Weights of a small GPT-style language model, trained from scratch on English Wikipedia.
Size: 16 layers, 5 heads of 64 (1 for keys and values), MLP 1088 SwiGLU, vocabulary 2048, 21.3M parameters.
Architecture: biases on query, key and value, tied embeddings, normalized queries and keys.
Training: a variant of Muon for these matrices, 900M tokens, 6865 steps.
MLP neurons of a small language model. Each row is named by its layer, matrix (down: output weights) and neuron, and shows model dimensions 64-159. Each number is 128 + 24 x the weight over its row's rms, rounded and kept within 0 to 255. Numbers have three digits each. A neuron's up and down rows have the sign that makes its largest values positive.
After each neuron's rows, "fires before" lists the tokens most often just after its 100 highest values on Wikipedia text that the model never trained on.

L9.down235:137093094114122091076125121126097065136151116115142167115147139147168168070113115107137115084117110146079074126153104108137085117109125127142121143114132122154117106104161183145135139126122151128106141119068126114144122149124114145122160106134060134125103146113103113114164115089138089130
fires before: " in", " on", " of", "s", " at"

L10.down965:121096103178097084129149123110108156127135099149085100106150106146161137134119106148134141115162110102114111125165093180112086142112122093122117130127131104121140101155151190114119159143111103149143154140134132151134134133160152121107144089109113125151158097114141115140155115119124126121
fires before: "s", " to", " on"

L9.down1073:091121129124128116084127124146118104175185096106080139154114153158132171137140120087110116123112172159096090138144146123171142109125098148163158099109147132085133143110106103112097135147157172148167145140111145148144111113097150144129135104123131111122151135094120125111151122132134141144
fires before: " of", " in", " and", "\n", ",", " for"

L9.down1027:140126133126143111108094151141113157160134135129144144146094152155094156121126156135127108145163119127109137105124144124127101123094056146104133164124158107100105126133119135133128166115140104091107158138126083106146162146169101140137135105117080118132085155119113125100130128156137119093
fires before: "\n", " He", " The", " She"

L9.down919:113099108080124098118092163117123149162120133117106110104116101129148133121143127095135097161133132131154115126160155128125109162156140098115152137118084134115128092133150127072137114163116112078148107142093138102134115099107134158135085129128141124140099135109125117135109119118135156134
fires before: "ed", "s", "ment", "ing", "er", " to"

L4.down18:105154182132120117127132142133125124123146152140143159153120115121148077124108142094167158167166132123143135108164117153097120133149141162105100119093129123122106096107131138154147123149184102120131129153146096174142125165142121130154142109153062179125123102118166110164068149099152148132
fires before: "\n", "^{"

L10.down712:141136132119179131100125111172140116136120108178138147125175129138087100168125100120163106106124124113135103167171127111126126142129141143130141104135154123107129159105168133086106107153109131121126131141069122136136096107131150110108104151125144096110125138116104128130108110100144117098
fires before: "or", "ed", "un", "ur", "ant", "other"

L10.down340:176081137133093131093133156139094177181132145069117105142114111096129124102091110142152149111118147121111094189160114123158155115123144132085107108116102104151161104147129192068122145143120124140178137134106147124139098140099137138081133089126164128103100135117108165134138127180105126149
fires before: "s", "ing", "==", " of"

L7.down511:121131096095122123124137112128103148173175151118140133125061132128087135110102098102108151127120127132101114153174120129168136090132152135114130125091118145151137116122136084143126138111121125122145122117091102164133116131136095129127121116112122132127122145096079105147133116116098188154
fires before: "s", "d", "tion", "a", "o"

L10.down621:139093105149145114097146121118132130143146140133077089127123090113107119123081147142137146123143077116112117137177142130167084144104118100131096107165138088093116150106147139162095163153110093151119120162126121122099109101144131128123129089104102131177152130116176129131135110110095141128
fires before: "s", "ing", "ed", "n"

L5.down454:107120137111117107151135132116119159122152149143145129117120121133112138095098110158155103138075143084172118152118144141125128099115100116126145117121139121161105154142150150152121090093140147131120139118178143117143141167095141134126095125122111127128142098121124064156144163147160121141
fires before: " |", "p", "ult", "ible", "le", "our"

L5.down682:129107154151139181143143154090156105188122114134113123101116133170151077114135115149099106108090153134113090123138128135123099139137108153137123101100155122140122107114125136138160135116115050150129110125138112133069139134076120151155103156105152112088162123152113107137149135153130127125
fires before: "\n", "able", " in", " of"

L5.down452:112145116080153129114121137141118148141122111095132147107115151135100154145171100152139108097139132169111128179163108090169201154121114112160118163129075126109129156136142119142112157172157145083133133102168147120142140122109136134142095151166106152188145121149145147144110104129124101093
fires before: " |", ".", " ", " of", " to", ","

L4.down748:136114137162103116139092096158148122189134110121124074144112141152105128109125113132180137100126122089117170129152074154121129117090131159125173155098111147126154125109118168112103092121137141122125082142128067122116150136150119137172139124123091118152110146124128129144091136117180138133
fires before: "\n", " The"

L3.down2:112128098174108177067136146139157130136129129129111090164140120110109134108132168151139125114135134117136126136154150145102127119145133124148189098112145112129156169099136135115130157119106111133143111158125130157140119092152151085103140110122131109155121138117134138114152097135101116096
fires before: " by", "ed", "er", "ur", "la"

L4.down254:176136145173170067139150110130100165168130085159128122115159171124116107138140135107142102147165127126125137114116128123142142121101157120116117107142129136130157109127162133102177101099144094166103141114219102104086182129129121095146134130155125114158121114180083131125137099115128162140
fires before: "\n", "In", "The", "B", "-", "D"

L3.down779:069145110105101126150190105134098201150128156147099075136123135147126153159091149124127130107128117130072151152150137147141143111101108157100158087108123123108123117117121125132115089130109112144122140136117132114135135149110143104120106114087117128112125097136113158125105106123171171144
fires before: "ual", "al", "ate", "ed", "ary", "o"

L4.down849:118100081122127128141112113150106078146168079091160123097148093103146125175130116143105102111137113096112127102167138123121105117130152094177133119133105161133130127118107121116108159096133149136108160121133118088077152082123107106075115135144124090128152118108137123146089141119171119148
fires before: " 19", "ign", " 2014", "us", "or", " 2022"

L7.down150:141120166152113172089133098122145140148145102096091136103140075167167095106118115114099125165107131159109121118157158100094138127111089139103174115157126156086145131134123142126067119092182118127136101116133083148112118129131154111179115090115129137115092118098114127130116119140127142112
fires before: "\n", "n", ".", ":", ",", " and"

L10.down717:116128121149122084157108135107121132129128167100153089136160109128156105110114127149141134140120141108133131147109154112112160092153139125090162106142095094133124161124126143133112180146110162112179100125187104153108102125092147100115137194121106086164120104142137123119134138122163100117
fires before: ",", ".", " of", "\n", " in", " ("

L10.down165:112130102133112119129087116123133131141140152155138147074135167069116160145122152099144135115115125140143152152148151120125172130080111138174123109149123115141122114154124086109158119134111152135152101126150109162109133168142122127128100107106127099160098087154116157121128076168143104112
fires before: ",", ".", " and", "s"

L4.down438:059123121150115102126096148118131127166142095127104117124164146129150107140117108127163135122117122106143171158170148118077126121132169137136134112099140107142159104114159140135143146121117152104077101130126128155150111136105132118099136138156138117147145144123094145120095142094178150148
fires before: "s", " of", "gra", "ical", ":", "\n"

L7.down835:154105128141183113131114114084081130154127107141153127089140116140155111156139115105136083097134116117105132110120169112106097168052099169158115091126117143113111137116136166122115136095149107167132119136161115144105146131138113136151141174141123109075120139109129106118129123138117127118
fires before: "\n", "ja", "i"

L10.down102:153121127086128128130136164110081164160107135120116134130134167107104181139134092157112160122098111135114104088078144162149095073106110139119144138111123191151111128127107125096089099101131145122116125111131121149113126099150114159130140125088127103157153145089133100160186130155086106115
fires before: "s", "d"

L7.down756:105134133167127103124157092149124152167133133137134140110126135115160132100158109098116105123122134123183135102123126141125110114137118128092115135203164104162123132113131166129125115116153117158148111119132095101128123102124115128128122130083098148132114102118157185110182109120103145138
fires before: "s", " and", ",", " |"

L12.down619:148123158128158139146120144145129137134122132132138170145104157151117132111104175091163108110118145137145112119114105125152114155109152117153106131107167083143146145160121161147131162119115128118117159092161121097132111158141066124151126146114122120162095142132124082128137162167115133119
fires before: ".", " |", ":", "s", ","

L5.down589:130127165148146155127116131070093155155130170127129117116117104146106115070100101151148117123130104119149114101145137148138120102108126137144116069106164166109133134155146118149146102119149170123131167110157141121123123148110097092151144145112138142079104115124061132120119145101125143163
fires before: "ic", "vision", "ch", "s", "ity"

L9.down264:105148182127136140159103101135161149131125114125163138160163133113166118110115169151125135185155131107128108124153126190100161107132142144165156121092131089099097109111102137122092183172094154152129107110160110124157134110106110107121110103167102186154145118097095123102103112106132161149
fires before: "\n", "---|---|---|---|", "-"

L10.down152:114086171139133125099116153134169119145126125147097127067124144107144108148108109138113089114140131116168132119146133130092119115136129136104119139144152160096122159111124138107134163161121102167111138156122071107091130101102157147123110159141145132139110127123090197091143114120119125155
fires before: "s", "way"

L10.down315:139139130115127157117127111122162139146141114122132123128112068135120157107114096119108127114137118143161098157097126144137109129104110124126096145133188115074086090133102129149119114064174102167097125112150131128099163144126109117157103141086116108118109106140135119085158146116130154102
fires before: "s", "t"

L12.down429:104110108158130094129132097138132155151081144129085137091134178106131129115136136122137124137111102136121104100144136158135089139119104146078145111103180150116129110133138129136124126117106154121134128112091147117121131074153172145144098131082120127119176101091102126107156125134104155104
fires before: "s"

L5.down122:137138103153130131139150142131142168179136126095130167136130150139120108094122146148145139122092128115092096128161112108145108125107122114158116107105108119090148127124114159128076184119169123105112128120093123134133145111095115152105141127115134119149146115129157122169131125109133086128
fires before: " of", " and", ".", ",", " in", " for"

L10.down1056:164120153131115161111143144093171161122130154122118137105127128077098084127125138149171158130108147144130132086152169180145116148167147149125128122104147124164152135144122137122150092118139112133162122113162132099094098112174161113123124125116154140155106128087088126096169131139123132148
fires before: " |", "s"

L9.down341:139147118126090155119156133139140161158154130139153094098120136106126090184150099119135142118115150148116136154152138150113096134121098140148171151098132149104154155106095148152146091120150145110161144147113116098151109106153158134155139129138099121134098156141134163100119134154182119150
fires before: "ing", "ed", "al", "at", "er"

L7.down963:138135149154134084152118119107153166131148110162126068127096095115114135135120177180112137095094124133126110127125148168156123128105058107103135128092124107147132111127062118162122121147109111094155149108119144160126129159140136133168120153111098146144116161170096103144126167131147139146
fires before: "%", "le", "mp", "ach", " |", "ch"

L7.down870:123131098156097122139132149153148127130155147138127097100149145133122124101158135150117145083151123157162128162112103109165104159119130115148146125150140136153146121140100106093122134147113123107144125136103139118114090118144108103122112133085133110112115086164110139151130118102092120134
fires before: " |", " ", "%", ".", ","

L10.down41:137148135143179153118136160101125124149149111098129123143160104160126104157134141078150108128139132156093134106083121116124148149106129152176100116136147122183078171142096125127101169133116125100135136094084138133100093134139113153147097147119110129111126140113139081128114142123134137108
fires before: " |", "%", " m", " V", ";", "s"

L10.down972:089151160106089131130119129119135137139154114104164139116150130132145140121118102138140123174160139167132125132115151171100097165141147133111168114111147129159159125113176123101165103076112117143129123092148165103084112118093115097126104175112151152138068165133135101179127110161137170124
fires before: "ent", "d", "ing", "in", "s"

L10.down128:142088151130106119138127180094098163155109113156147134170116136153148129105101096128165130121140089111148122127140089147130121159132121083151138165084140182123097122130163171154058144117122062139114101107119144111162139135114129138126136120085148134156119109090137171089171122115158116087
fires before: "s"

L7.down585:169123154129122126164092094107152117094155131147111152109147150112178153127117063135162106160122163148152134136138107110135128127104151152190131120110172119146145103106136128122134188140105134117151100113140090160149147140111084114099123149144084127146122108135152157103101130164116159120
fires before: "\n", ";"

L4.down168:085098130081118122139119139129120105171172172146120161122120113152114112134133146133140086063180141156146118112169116148124154160110124116130147093126143143087152139143148110144117120126133125142147169110144109146126119111101122142134202161104103162126116147145158122122126110094104119157
fires before: "k", "und", "ot", "man", "od", "d"

L4.down1070:131141098129123117095104171140127161140127136124100086151151147168126164124097127153115193121085170157130147093153126161154098115149112127137131160142132152124155125164121151125124139135142124124118141122171179152105125128164122101122107127144171089200115149118112104135134108136151109147
fires before: "ar", "s", "d", "dy", "ral"

L12.down621:123093073134108084098140136150132136117111103125120169130105159106150158144157092138144118115135140115124147131170102144156129170106097104146127155131125122115121084157139179113160140110112149121128147149123156135140140118121155122137175146173139109152075121112165142101087148116153076117
fires before: " by", " to", " in", " the", " on"

L12.down933:122115135147127140062115110147134131139115108116156180160117154160159149143147120133141133109084170141135122109150133145120113126143149135140106188132127129158144145115109148181102085086134125170167163146114128124155115154109109142114102149135119122139145122132141084132141179123091166125
fires before: " |", " 0", "s"

L4.down817:139106127100146093142095153125125107094128113139130124173117150118143117137114142142137079108101112124081142158116137148110123122112129127129122099080103156126127145144136141153125134115121123137105115099118121176147120139122149127117137102092092134138120157146144099158128136065147095167
fires before: "k", "ning", "y", "gue", "d", "ies"

L5.down199:105158145129096144178128118160114092110112097103182142126095118122101121155132118109078106129141191121129123117122106144111129107143152177108122142136150141156169109148097122134084127125116131178124173112159158124101156104151135115099144142164099091137169115109146113104145125130141079131
fires before: "\n", "or", "ence", "s", "-", "us"